MLP neurons of a small language model. Each row is named by its layer, matrix (up: input weights) and neuron, and shows model dimensions 128-255. Each number is 500 + 50 x the weight over its row's rms, rounded and kept within 0 to 999. Numbers have three digits each.
After each neuron's rows, "fires after" lists the tokens most often just before its 100 highest values on Wikipedia text that the model never trained on. A number after a token or word is its count.

L3.up45:532476452439530478630471381557472478472524453550553429477566506540476429478478513495530528541496527513567458575488457537560548487556489441427581528519507540445554548459417490495465515510489461537463445487522411491588549588573523517471476448494507483618546569562449470480523502574527430563523484520516534492406556508483502522441506565497587492502553447551409449579541494485489468486433
fires after: " p" 44, " m" 28, " M" 11, "p" 5, " P" 5

L3.up120:447410512515506482551501425529481425381519492479452602483527438505434485461404468543529468495564459461537571580457568638557511475470492507484540574558475509473519583464568491450563463508479528502502453425471534589511557461584531449454543472424469450546465496442497467530592461423551482506571465522589383455505465471509532496550470445531452525565496489575574440596474506461524505448515
fires after: " a" 49, " A" 25, " b" 4, " d" 4

L3.up748:502573508536377618462514595462498547475571509554402496471546426509465435489557527404520477530504522478555457498472518523488429474436570588514544518436578600471501420546531445487453531445451496536485515528516492441413469583450455511582515558473497554548492480412522579446429547464398504452516407551547448485575516553517498494468467583523494494538574558428446476525555610458498535455471
fires after: "pp" 24, "p" 15, "u" 12, " he" 12, " l" 8, "e" 6

L3.up810:546447558568592498445487545504512428439561452453545437482510548519427563459435421486456446532434489518573480550469481474561471566582501580583468467503422520433560509505478481531509497445468543531457593434534485506475511473525491495414438488566540481432484475564575464432472481503607557532485509525403505491571516558535497463405538514455571478459515510481536512496450498487461538574572
fires after: "c" 41, "in" 18, "en" 6, "n" 5, "l" 5, "uc" 4

L3.up737:502339468407510487472544399556465490529457462452577522554496555457578531530383491490578490378486509503508471524554407523545452539519510522493504560447372571533510424532423481442493535457393472519554536483431419492494506538562447420444590568565479442546472456509482531466451452544398456476545582509445507463583496510474487552558573458476405604489589558505474485537538502370468497472561
fires after: "o" 28, "a" 21, "re" 19, "le" 7, "ro" 6, "p" 5

L3.up474:515534572506512462539515477502520487451483515442436617450416496476520613407535475562576456469506500459478411507540456501477576419500535539514521444558582527532531569480521489438469491554567518511528376488489475506519446512452550559500524489517449494549435464503503536440558414522633620543462532521648453465506559545503570439464488522475487546530507499438594439527528496520481533607488
fires after: "ro" 24, " a" 14, " pro" 14, " A" 12, "y" 7, " M" 7

L3.up720:508494495363493500480432432440589580537518519541473493411521481515511581537480391539580416531511481537566599588402466539462605548510482485427510551471466561492499503531601521487581463450629538550553469477607527481561527533511565502477487509523561468436448510467500567500506480483469496571423502527629483502444514445482479477449529459400529475552536557539452455494480534391629472488564
fires after: "as" 32, "z" 14, "t" 11, "os" 10, "ork" 7, "iv" 7

L3.up117:539499472515550533570482564515482468558527589481429504520390458469451559451472445486477464454441548527592500477564463413523509386495540485384501460539555490516497407421484640561550518593570469470517538409468496462507608426466473486512469574520445448522513584471546575519433457541556524490496578531466534458609476422595532398498443470493451430452574530542369440562456546570449478417469
fires after: "ed" 28, " s" 20, " f" 6, "en" 5, " in" 5, "n" 4

L3.up848:516576448541558518482531527450591518523501498473509519452498422533555508427475503424538486524572555482508428639440462521451480464493408519477510556571531576438535522519514530482490401563537467526579412472497430425456431498534443550428489463547397510383467508424548510531514467452436565460499535501503547373449516508489564513533470469464484547446503560532474634482547458495555492496534
fires after: "th" 24, "ew" 15, "her" 11, "al" 9, "on" 7, "et" 5

L3.up624:557517539516461471506509507486421469500535430456521456347540568499515469572476539531460523599372449460548503540573453585513410476528555533552542519443452479487512507511573442527495538501535540610472457429596475503425438570611504451469505605440580550499454534592556460425487557406495510490602517562469504504492553486522496523501587535505483599585516464503403532533426516434518537555541
fires after: "p" 67, "r" 11, "w" 8, "k" 5, "re" 5

L3.up1007:550398525489483559477506522434457404456506579513470412519424526468587491528448465502456503459518551507527443598484505613495460496601516398499503532457521511495494479457474500471573486479524494529517447459579590475545462540453570493481455514537425463498565462454580513500517468525505550526561522540548440538495547569481476435483480425532497603524541540499432506424526553537476455473385
fires after: "a" 23, "u" 14, "o" 13, "om" 13, " a" 7, "ro" 7

L3.up330:499549602507448453488488460540528508451474551459476492412456561612506510555424522492578465534445543418528470435589552584497508653486501482468517540522484510550528426456532470462474502483613461612558509560528491471379503510572513479606470455420514439481504483531458616483477576430517537476482472538552534520529579567564512489474487528488478505541483447523563459420474495533520559473453
fires after: "i" 33, "ec" 17, "in" 10, "y" 9, "ar" 9, " k" 4

L3.up355:465516505518538452490469405500608517480519436485484533492546428448532490506532492547462496564590438474533604405524533467496479535531477446494517441440470488581493561393490418471511549440546458597497496632581478441623549416514486537576516507518472564501470489486525488533517550418536437543510491455445533589587531500491548487502529520458509454476501444575541489503472465475518444420462
fires after: " l" 21, " n" 16, " v" 15, " le" 12, " V" 8, " St" 5

L3.up1015:467444465498489542495577563528588499490463471448506576497453630439537488597554525506468496632431450396496515506529457525475475633515509513493584361508515486534440572424508469484421582536434466509507528557453550521418477577517462487511486497519574641535541515458469497584482427534661520445554496560374473469528553512441576408491466501491512467528483419553471470467535545435520505419567
fires after: "r" 25, "c" 19, "l" 13, "al" 9, "p" 6, "or" 5

L3.up143:596523512452585419381463522545493505490480528508528455515477490512482503506478537560487551428486463470506657478534562540548578523460497422495486583488559578520395509462400477442543513463469532595572504464531488517546489478571574522470475587416457522501638486553572433585457481506477490511510526486494481475528462513401390509590394541508506560589526466533498552439500588458468554422460
fires after: "ur" 24, "u" 24, "o" 8, "ar" 7, " or" 6, " o" 6

L3.up904:491482385443542426549510516505515537512487505551491485417492568478521570469468583531485553580452485489496520462493481437504517430472387493479539486544508485420495429535573440468530510512448507497556453490534580583487543501449454497453592431472585437533488533486499465476538520486415516445463522430456476433580482444599623489517552527475393493486468447372513491564527540522548586467434
fires after: "n" 14, "ce" 10, "il" 10, "ter" 7, "r" 7, "v" 6

L3.up229:555609491556519325456559461480535445507452591600459506445513495544532517405509462498529409513482531453490516527461487533588524447491448510468514537443531471622592464539542578507442478595479417480555519518541450505522591438499435558546417481574553542602514531452500502471439469511462636467525468499592511539514580459591510549527539501411470461517521504485529434465464548495452548561521
fires after: "j" 21, "y" 18, "p" 10, "ro" 9, "ri" 9, " p" 8

L3.up158:558523439507508484500454485579505577500465460523462468487438537429580434488580473566510566536522472475587525416478497426482494574465414566412581434509499460550525450474499494483439463527462495492482538511483501476505445499532427506523548466547509568452587468580565432518447413557525488504486474420503479472509465524457477583491443549457491443488562507471463583518486381458476430629539
fires after: "-" 37, " (" 14, " G" 9, " " 7, "(" 4

L3.up406:521563616458542575534467455488421532555461475592442410534454588460562507512508521466559488456479437440608527473532496500517508604546563493446531482525528561445539465598443516479475491527452438532509567576479522467493547523511515479445494475503491441469525467462562495589459597499449500482581483434388569470503396471435556601467546500500498497400475471383545544380500497563468435543467
fires after: " re" 23, "-" 19, " (" 15, "on" 11, " de" 11, "e" 8

L3.up103:518487571449419614435517530566465515494406388463440604515469419480554488470511450554447509577584514518448550469501487516453513508575449431439540424405486440533440432469541484547478475466463507454499496443443537542453462522451383493515435461501490553504494527451591582500525544606430516451465375456479633401592480538545486471467496480558461538498587460430559429530511480372547474491496
fires after: "ar" 26, "a" 11, " on" 10, "e" 10, "r" 9, "re" 5

L3.up821:531455424465501479424537497472522579381540570478497475516534628503502476576507493476589550479438496493491518537530487489550469471448459437509569562470502593552501544486520589429508556520465379517490490455502527542452513536453492570516424460436604429504532412474467523554521435603418493482477426451412461453531533405447556487508475526488518527550518483562503453443480552449483475484551
fires after: "v" 26, "r" 15, " he" 8, "p" 8, " s" 5, "ver" 4

L3.up373:547418542610533445501557568545608430482541547491419469407432589424419493499514526468525479533393441553603500437545517475564549448550538495477536440422484464626550490545509501523434581478500516544531549502432503504479471543504471545519455438556536468538541454447466421491562516568504501538504468475483454471581500529573542519525597642563454584510437436457468470514560557488522524525520
fires after: "n" 24, " n" 14, "re" 10, "r" 7, "p" 6, "ly" 5

L3.up259:529528510502448515429554536514626468609492434482512518652557436554430462404500466560445521479445555488516434547493524526494471505504448515513402518450451452478479515501492519517475499489506490487496511482538545501527502404518517530479475503513533538504489496591475455370499494438532370408567410477432572527479465428496488555487489560446547593544617515499530495517509517534486376538430
fires after: "b" 17, " b" 16, " B" 8, "ing" 8, "ab" 7, "B" 6

L3.up827:504563421424436529475522478428494506475582487474549548477448484519553559496453440473530456492505445454461505517551575560486498559532470447532562593505534518567406571500527416454589409484528486546553488552534507577455528516451491412545606529521419390540514482532514464525501465517481549433465529559543501415462453495390446467617484501508518492491557596489518457473476460463449558386529
fires after: "u" 16, "A" 11, "ar" 10, "U" 9, " he" 8, " to" 7

L3.up640:552511437524422486434408463490452479505479434552572539567554505446559452520450558504460506514511492472480557555491488543542544454598533508527577403534490559525388478530527520551545481442495516475516468472595442515539542407481453520487455472504541484529434537466399527564494526574480403497512473570596455497577565546515439422583422455478606545493589453485450449598422471363517483506500
fires after: "re" 27, "r" 24, "e" 12, "le" 9, "a" 4, "if" 4

L3.up887:580527487474468391481461518508463488454519445567412537501509439521492476540575443453488470496413433519488601470542476507584487426477524513582639481469614458473480468496475602506508531404544423580493423470489438545471510425451491529531461481527476418524586475512533441578491534478499631546583520615540535423545546455573496408594580503487440488523485422476480460625380458574510410432469
fires after: " s" 26, " m" 16, " f" 11, " M" 11, " T" 4, "M" 4

L3.up791:494446502475535511575583529518467486449493520576517481515461506539554443420465443453502393536462511521549506513483480449517549506540437513532563483547510453519442558464391477437532504445523549560538540441498495450462529415519536583530564515559469457509495560521436484405477582482568468523430524540516420489598517487557427522455472512580562485407502538563534568432493392569436518504522
fires after: "." 63, "\n" 35

L3.up682:449489490430550509523500607545589519520542472477416458575566460477536487555507495490457511428468497458595512417454477529515439519594491550484546473522480541462478511572477496424411497468434481533463546519518450509570610528475527594562495545526585541548468448644444465569536547497493580504599486514482471483429432477508498543518445565449551502562499535379475530545540410496402413513396
fires after: " A" 32, " N" 19, " H" 13, " P" 7, " n" 7

L3.up437:486543558464538414504477475583578458440544566484459486505458445532541539465506514491541468475519501544506496471483460553547569548460527477510448521481509484500497545533520543377434407523493503525482420490419455439452435455626433489448505549575484475445548537550603463537502560396500498449489535575417503429464568467513513526444455525462463370511523463550464422453535475509621510468563
fires after: " the" 36, " " 14, " an" 7, "her" 7, "al" 7

L3.up986:419472506490496601560503533526442425511501521547483494465538525549434499420515538399541527461495478517523418424524485439380536469456480553604550529450543552479596492390475449521441538436510502545445441520492534440470471532507469513480549469447527509562474503525500497484547617576549470520421550476455515532465526556516594381458420495507420483412463569469491475552528499465466518572418
fires after: "m" 13, "pp" 11, "t" 7, "p" 7, " St" 7, " wh" 7

L3.up943:502561510462535567486488481521468443509425543525521432498564504524485541460459437496439545419571516450521503452469455423616560570500505539501586460436567560424526490494476458441452549437496553519534415468468486449533478619467496511493549437578427424426565376438552581396524488524460514507507434555463443444569526564552460494344454552512368495446429549494534469410469536436507531459571
fires after: " the" 30, " a" 29, "-" 10, " \"" 6, " re" 6, "s" 5

L3.up359:490451461602521516504496427409476459481522349461542522496565456504452451451437484494539554502472464529523466557496547450502510499587526464456531495491500531574534489443538542421586482518494466586569489519485473501523444489432488553503497619543501444508522447432507487517497456520533482540503499555493431488495513590604511445371534523510467573447496512537518517432510604480407431519453
fires after: "ad" 21, "as" 19, " re" 11, "e" 8, "ly" 5, "p" 5

L3.up17:485391380458564484597605412511466520455429514459490519477453568434572538573476453488501519452544441538531550508527485541419440561542549439473543553490422511478539563528607473485499429482532483453518459522463429476483488567480474482549568437539498475591555519502467422513502448474448449431554513568530565454483497499494450538529441420574489443474531537438558554485475501455483440566433
fires after: " a" 31, "a" 19, "o" 18, " s" 8, "ri" 8, " A" 4

L3.up6:516508425551444466422376448542546516459465502533480350472471421452429557582534504478525482523481541555516535578542497494451546568577448508553530458495515504537522440534404591597545519496537467531534506403524471516579544480492480451470441475503442597492594501553647475526485536411573467620481546495475526515443504450427520434447522540485489507453536429524496475452490470449516484553515
fires after: "r" 27, "c" 22, "ec" 19, "is" 6, "l" 5, " P" 4

L3.up93:480513417531548545559567494589495494395528581473539379469554532485568370560461566469482387562518606514512348569506499536497452479495504433497509515463445412529569446478579456470448511501433517488534555593503512490567392595566515445531506514511442558448485529466442491513574408545470436446443469469502469494572518580487429625454558435489511547452469501403475484543503546529537556473533
fires after: "h" 44, "il" 15, "an" 14, "am" 6, "n" 6

L3.up36:447475434504554435530497520567526640484419489474538512557449500472560519543540494528547547476564539375453449609519431547520475476551516457426502455452483506566463550584440426401486480484542513469470521525599495528465502447492529521499558504531522403546500366495399488492524502556529570497476509553433500461533575521545454561543498493456504495485505500453427491525503463486507465583525
fires after: "e" 54, "a" 9, "le" 7, "ec" 7, "us" 6, "er" 5

L3.up639:550554553466483461545398429357489629517513469451464437486546432521557529465525557509519494403471470427511490564552504539564447565522438537479550494508512557429456537569519523522521456465484503434490483469521504506543467466462593535478518534520535482543527475463422456461495530507443465415428602496391436512417519493429667588485503441580652472489553535530563508584480504490452516477437
fires after: "f" 45, "le" 14, "p" 13, "ff" 7, "b" 7, "m" 4

L3.up222:595491536475549580531587417425607505542450440407466489522526451511477534360481415546550461473433494541523508546433546508586530513485531519508462558460520452455535501576475446395497490485526458552525407484437509449570511513532506410639539541549413479487459540513532521515466472510442516427537603432504489528550491541556613485478527484559591555475511445497573414517498450413481499449466
fires after: "9" 27, " in" 16, "ri" 11, "ub" 9, "us" 9

L3.up907:399518512406472433518501522456598457570536495613559495516485567523603503496469504428412475540483486507501498518408472433560497500555496500476489496640493528428391500466457467476523524447530537497539496566503504419503465545494419432522500429435513421516568519559494481462441532553521476457604508525545552453500563437514473444404564503454453480493575561556525638603484507442522470472546
fires after: " c" 20, "ic" 8, " for" 8, " C" 6, " com" 6, " f" 6

L3.up760:431544529523554484393481422569575465481491540540492588458457540454482506542400440532570550458502474492549483492524515530442454441538442488539463447487486483586501386469534480495501497489540526590488520482423486447470516561560517439505639522636493491538456521491522540567460579516618518583393492585484508523614511499510456492417622474456525457562510531389580421540553533507538504514503
fires after: "ro" 14, "s" 14, "y" 12, "os" 11, "o" 10, "he" 8

L3.up877:524500522449541504466468380481541564542456483483484427505527438561384526496565474503492524471568501467596496471467601538520479472513519473469416515485530491503474460557402469500408476558436573552518508543484523503600553443517605501458473411474475474602558435542410429484455524592490469587584525538430483434502609431499532507457453450527499417448481491495495479508493487576505516536529
fires after: " " 85, " I" 6

L3.up655:459500459442410469451557450572607505514539430531485533568502448581516506430500435492454553483519540502453568512415548483425472477546456551467572534495479577482447528528484407478460424541488403406538470515571482431505530508510418476552562497560472522449482483532516482433580443528565504581492531435648511534517522572464495557481478490530490464374468478551525461489503490526520506440529
fires after: "9" 84, "8" 6, " ex" 4

L3.up1012:405468441499455516519515473571535448456423460451498488472492469526495433531590498461585463569541509446544548505553471558567416509507495623445570461494501504478493525538595510511483501479482510549489535405428535515510429534492500554503450500498553561476491556549544528542583493538591524471423449515393514562583540476508537494467455551559516546502404503517476515594502584468499433505545
fires after: "r" 28, " St" 25, " st" 18, "ar" 11, "." 4, "ip" 4

L3.up612:498475469508461516476444494518443440516476533405489496557456525495552551476507456555515406460428462502514463593598500540527457576638409528456437528440501422519462488444524429545550606515513525484495543366471553551550494527477579495507488566595554514531477445503440502524529535516495530578563573521406527469504449538505447524480478407471477522405459527574492483558482532483488506577490
fires after: "o" 35, "a" 14, " M" 7, " A" 6, " K" 6, "y" 5

L3.up79:532535436489503619522594592459436505475501509434451543489550546575451443455561443568502477505470577473425476522517548488512426553568557532521560544434500558489460464483557430520463414461499493439569441603597519453433430517529477492491462438514442477456454549511455490487504557543480463497538563483497521565525535476365595419516500482482512570416465491471515580489534471380495496451525
fires after: "0" 40, " " 21, "9" 18, "1" 4

L3.up496:423509529464502575524582507473509479479470447364453465400500524484435545487480562455528537463505558481407462462480554605477476545577510512514493513499498442485453498461486500516471435582550473573505443482537573378460558408554553435469568535491550505497493464499532470417473525543481535485577446411515542494502447516556532620447534477544492451597487380516516523493484470580451483527560
fires after: "im" 27, "en" 10, "qu" 9, "u" 7, "up" 6

L3.up411:530477476545522523397573491474484481543511491471473548489468533446362504499444504411492497533458590572534453578548458466518447485508631525465573461611538521436571475551496572495483455448421448527578521475436431500504591531482496512439405558484568470486484528505553500548456524577536537504545538586515432497477419481470429377567483524522533370487411504475510564489551479473563505470540
fires after: "us" 39, " R" 11, "mer" 11, "on" 8

L3.up247:506474444616498535356477457489442491579553511423607549502484555483505546448463420490494477431535542494554414508503462560532393550552481486430442525534458548508468492593470518400584496458522526483604506373482499540560545608594472408454594514521515528530551568498444483530524480539499490561467502544522464558561491540567549507462529515477462432586544434548496638475557546479489616517441
fires after: "p" 37, "o" 13, "r" 9, "l" 8, "ro" 5, "ur" 5

L3.up898:495528466391440482474507396528418540431427553532508555477475519466425482461534550524492528524532516491581561457460473489635570471483482539460441508457444494493386561486488478489556436501483489487553477525481519460553450487531563577466535462472538578547484516479468483410501575483591493551604480586509519441476564496555510551559465484544480497515497479581567474502548580503469483438564
fires after: " h" 20, " N" 11, " I" 11, " n" 10, " m" 10

L3.up265:468497477456473552581488492536450439524476566544531441469458464431473581552483467470472511455554584534501481468608436537527493462500514588573550488467444556504516494415485503462473562574468526475516463480534460579486519517477490488508458479491491553492503451567549498541508426535545468521409532493581467532470539435480573484478566487554496583566491539445497484489428501447451565429456
fires after: "r" 39, " h" 19, " ch" 10, "p" 9, "h" 8

L3.up442:526472481417498564486490464543531502471475593523565562509493517505583570509474397493554646514535470457551476488521363634394419534525560409455530477530515558491531492606487556410524503518463518522487519459522437434441511524515510403461530387502485446554476524513550490426479477418389555417471498562474430489566535573459414533508462492559458470474468570512471536488518541470479429487507
fires after: "p" 17, "re" 15, " P" 14, "a" 13, " p" 13, "o" 8

L3.up757:500510499577510490482514443519524496514507466523430422520570542533537489513495540502518528562529531411459597458567542557514480519489547509490522457523442468511583511485547532483452569415496534496546471507563411511516485491519564483468573529555453585404481442543502463511553474539480335480527464452525446467450536466617583495581602448610445490527514479454466532497404524462527529470482
fires after: "h" 14, "r" 14, "ist" 13, " d" 13, "l" 11, "u" 7

L3.up734:458572474513485557502525564608450480395522511461481459484497424477497476514394435498548523568556573452574452576583558538457608475506475560461501475483545551489419402459511525514509538445462536478506423430481464579518411484478454514447525596476520518566641451410529536547541465492494556443573482507479482473563526589559483513503453466441381408463510444502441412481483481471463512614427
fires after: "r" 30, "e" 22, "w" 9, "er" 9, "ou" 8, "a" 5

L3.up48:447532489544457546506514456502423523393529512505517490480596522495523461486398483591563587511489437495553492515451490537485457547460553527463504443547565578529528539522504490550435482493519591500518508528524499415579489478571495452432433483492600517531535505552479524439588518511599479541456425554422514505491541520520574569452497556440597437465504470556436503411484538581461395583505
fires after: " p" 42, " P" 18, "p" 8, "er" 4, " St" 4, " v" 4

L3.up100:464482501520463523542566465521434475442532491545532427510424501480519477499443469499478526577497523474544515469541513460475560451515466484341358415608421543529534425545498515558549537585516536566516560539500457511460491491538411407560540502574515510453483479569506488391486481412450533489473513509412515432500541574443496538481500519494540449521596560466481587464538584509547468602522
fires after: "ay" 19, " H" 13, "H" 8, " (" 7, "-" 6, "'" 5

L3.up869:521522554424536486536506547515480549470501516473458467495437499399516545500582477527491533474449550476483540495454544495577505528587535578479552476459485500533484422465431486466428505623490463560543520535409455451671577447547575469488495439521470443477428439551466492484505548506483575489569503435417547501492452449473422528504630477523412525456437512441499475452533494490586460479503
fires after: " I" 36, " N" 17, " D" 15, " L" 7, " O" 4, " A" 4

L3.up1002:473500531477483507457415559440569533559461548500480475545516470539536517457492537511487427509459537433544528545527592444383569474532558499450510519497512506432515471564416471524437425466580479522540424499458535496516416522454527506475552441517549421461504506437505483518562547439579547423542499521550535477502557485465555415447411502516421335426528539590476530564512531432572525531527
fires after: " m" 22, " c" 16, " V" 9, " v" 9, " C" 8, "ot" 7

L3.up693:346450459510506583500542568525557489525445447526518545466393453485438411478536459507449525458510556491534528466497492563466462469490459569456444540471534485503567490414497505459456424517404548442454473511535497497604506423538470578517597502438585652519571470474498540505531533498511424491438496535523474508503446565470502481403491407517488493513565532438462493486444494504464447506375
fires after: "b" 22, "an" 22, "r" 16, "d" 10, " b" 8, "ap" 5

L3.up276:454505508485441433502558474545506408522509576544566459610526524535424428559545528503519501519529462560481424508506575524525542487482498527479570508479550571454483534471508401415490491541499510452483537511550509531488528494521553444489509538404469591546354543496481487520513449461513455526539493388538396469480563525424548424509400458535452494448452482520573508447523543515519566495521
fires after: "9" 37, "0" 13, "ir" 11, "b" 9, "it" 9

L3.up851:530482582531544432479569504476474488526471460426456451482444493467545505502523555460513530548558480476544430508485525489540478582439567533498601589598549496485481479520477411597430532491444544495552471445466632533547531505488541462444475444535566530522554495403488480529464377542620476539477457469481361436543551476434476555547442462443486347549471551508595538508568522539499385518507
fires after: "ist" 21, "at" 12, " d" 9, " " 7, "is" 7, " I" 5

L3.up926:513569450471427487460500569414505588472523509518416607485485549486464432470509465514553550486417448466526486449578469508421540531520521507481441472434534535492522443518618477482515538484456515592451518472587428553514467451472527535511445468464516414630439449588506420419490498482422497498568512511586449464523405590478514487507452484468517515516563431481461615519536548556507526512567
fires after: "b" 55, "u" 21, "f" 5, "p" 4, "j" 4

L3.up567:483468559430474480475468459471517533470457406496524503477400419558501505485506464511543561514530493555545521443485547480524476586542430518432501488390487501614459448535480445491571509521442474433455477501427511552610464469534457423506426425588470522529491417501511518525475524440542530487502539443500524500576548435553493432483576489483568461557543491481483550476547586481374482426475
fires after: " l" 25, "em" 12, " d" 10, "i" 6, " v" 5

L3.up430:483416539474419450497532399515486445486559592533453469431512519519388605441476530509493508486448474543528473453598391544505605526501430455506593446526595551513510513454499423479438484511549486484510539511476496513459521447547495463498568548549516526510452556443567545442475396557536516503488428486518453509535482494469426527527566492575402534529503633525607477487492502465495483488457
fires after: " h" 29, " p" 14, " was" 11, " is" 9, " n" 7, "r" 7

L3.up382:462473427461487516446590484536504407556503435473519508485469508437486527566532483443502478533526507513528463461484528543531558490514521431500423467428517445406438428457412524556402486515568403502560392468540439468425543447524546575468527570568552461478472491544480527469557509480461459501458488531548534542514419495607458472524473538516506472528400500544481450525536518535562413458493
fires after: "ar" 16, "u" 9, "it" 9, " P" 7, "en" 7, "qu" 7

L3.up549:508441465419465512474536419521513489500446400523372508517564471470567520424507445530520537622481541472427500380455505566442620412489483486412574528511494531414579550567448457502499470493492554603486454536557480520530571505499473550436412488422510479394491473497510522503465521545435415514539496502545491524583514422471497430512511565501479455445560489568440478481543473432532539475548
fires after: " on" 31, "it" 15, "o" 9, "v" 8, " of" 6, "a" 6

L3.up1006:439523470452592448525509620457489515536498549547454429532433335424475478465574434386525460505462595583458491487465460429515540514506481553435488470585432422484621500570488465438550520435581503522451454503519494520547533506557419485567450509515475419522516534490600434527493569415511487534490536557506462556560567455575496558492480547505541497421549498514560455513627603530508555476469
fires after: "." 65, " m" 8, " J" 5

L3.up996:502551406491529561465490587463491513424476528430528371523513472598461544466500520529526514447450594492546599547540511478432506557593392406484528456494544614478512481396577453546450581493517564483500520586504523499457442494454522542460608545527462537464547453447473520491414400576522453462463546520546489489529490587529485383367510525539434552494509439547529522468484426427469401461490
fires after: "as" 21, "e" 17, "ad" 11, "ou" 6, "on" 5, "i" 5

L3.up908:514530542466504426522431480545517545424424578580568416524510437497498449459479467579572504493397555480355452548570490547522512602519612520533563450507493489444438472550494432457461557530428546590508504474450401481402524508456570493438466548562433467538487505517476501474479524605554521533459553577450482515504491461514485499370552386502496449467545403583552484506489497485539561523468
fires after: "1" 21, " St" 16, "c" 11, "p" 9, "e" 9, "ec" 5

L3.up89:423479564473468561601482485488568527572547513405584511497498527453434550478390509537509553495530510638455496482560484414496550572485458446547425424395586497439427521543439583506526535531494494473484545386446522465528439477568482517518485517515536476525472568465388451471508520567566463463524440476463517480465446450459485536461448527557496532496430534512521526487488440549524517461521
fires after: "am" 19, "em" 18, "ol" 9, "ic" 9, "ip" 7, "al" 5

L3.up433:493487442465503576576497445433483616498454428452538522526505598500459419522400540508518511510465513438604497477465506451495563608481462509438602442489552453496476523553398550529557526513470487508502605534614524503507522503570501467526561470638552544509512441554478534594443489553497457523453487549481461457511442639404494465504500485530425608438535467535397491455517480530510499426466
fires after: "-" 47, " an" 23, "ver" 8, "n" 8, " " 6

L3.up175:554485518568551429600475483459508518463545519435533434503653500521445482565461551495505510478459523440588517490520453485481481500404485480524520453423485441474574440516512528482527513528510558542504448428437495490462537456563467558481441545491558489560485479459498573415483455518533416389431525533473560503523407513521617513408476480576503468595465415476527495452414518500484524570548
fires after: "r" 31, "uc" 16, "p" 11, "s" 10, " r" 9

L3.up568:521418481479410423393519542531509482456389513473552509500547499523565488522452449534522483459427569551493398518472498536487456548463505487507532560507514515430547517562493584424592567495584531555492556485568418485562495525509531474421608416534426488496450529504506485402483524513467554494498535489496381484543466553421503453563513496525539565484462479491492494444424543505550533510510
fires after: "o" 20, "p" 19, "c" 13, "b" 10, "k" 6, "ab" 5

L3.up57:482496429537518471517522461497549498395589493530430423417515594538429534533473472506509639545466541479558493542516521518650461579502427472537441456522490474540460564541497491454596539464487432500467539503524444443562480464556421484532415524564486498509504591481464491504501457462515425522478503529443423527542494474498510494409600579437529501564416458545490514583458470497527494517479
fires after: "w" 29, "c" 9, "l" 9, " c" 8, "ly" 7, " was" 6

L3.up322:473458481455430427518636499450517520387570532545522525465563534500580504532491457541566505502532602468440437493475435544511445405470560520530508512512440554455523504410578447517498495477467589492485402570524411509563418564497495535594511492549494536516463468525533527532421509486558550424608540475476576454485499559589610472556555417533496505529435458475503534481601606475480514419507
fires after: "an" 15, " l" 10, " e" 9, "n" 8, "ac" 8, "or" 6

L3.up537:452436567537547492451431492469477571560475433434490545483534503565526463423551477562524571436495522493496407503666502577438545496439474501498415475508523616569416485590556557554490526520528464523432542525491517465403474478496512495500476515546522462437492481458559558514364521535537520458492548644599496522476492566494626477485528521583511487537462466497486471554493544522557574459465
fires after: "p" 21, "b" 20, "ar" 19, "ac" 13, "in" 7

L3.up270:439441475448545512498516593477519537499513483539490447534397475460425539515457556498509425464525462433460543519588394522527509595466514521445441541500430415390519518462429528497406484498498429503501466578438559542429453525512504465495515486574500524504465446489486513514536493558573513481482552523586343502513472474434504545511419561479371446524485405477535473498465505578532514531558
fires after: " a" 39, "g" 32, "c" 11, "ag" 8

L3.up751:432517515500488516530521542485445451482403467562522510387503465542494504392418483422491572475404510476461502550645529515440575469575440419509518490435525465589456461459429569435460541512543594483505560494533404437498515577493512482410564458518517512521544508455552472502549517570552503511496418493503442440530513496468435553442567538506521447497697426506508491448490578547455439528452
fires after: "er" 22, " p" 22, "p" 15, "b" 12, "en" 10, "e" 10

L3.up296:506564489473478406548524544504471569479452458401660516490519511509517538477454487451495525495473456467530517517437535513493474583501488545475496489509515473517413459529574419530551391478482557473570622530453503487582506475459574479413500457508505526558423468441417459484406503474597473495599580475470419483448444490470454537508360487520626480431482547542497502585525451590443432449525
fires after: " " 44, "-" 29, " F" 10, "z" 4, " D" 4

L3.up264:478527452553617477488435529500483503463560489464500501492604419447455469420473584471547607453509491399563521527531463499511419568481547555503535454511453501593518466479543376564514577526493465538460471501619400421455439541512473555523554525518479553509516449498562504545508532436549447510456544483527447532533535460481570508460466453466547488511478467532384480440528505482561539443418
fires after: "r" 19, "u" 15, " e" 12, "ct" 10, " t" 10

L3.up579:437483525474554457551489517571508549533590608533518526544525421565529537524450502473442402563491505471627539473581553483491450381518607534528474517430424446452564584436487570514539411406476513473467499512488486576539462503431399573504493483491491580478405441592500455528491530532488517552493489559500512491522470451537430403631400508533413506554550463514602422594467470409543502408530
fires after: " f" 22, "f" 16, " F" 13, "it" 8, " s" 7, "i" 7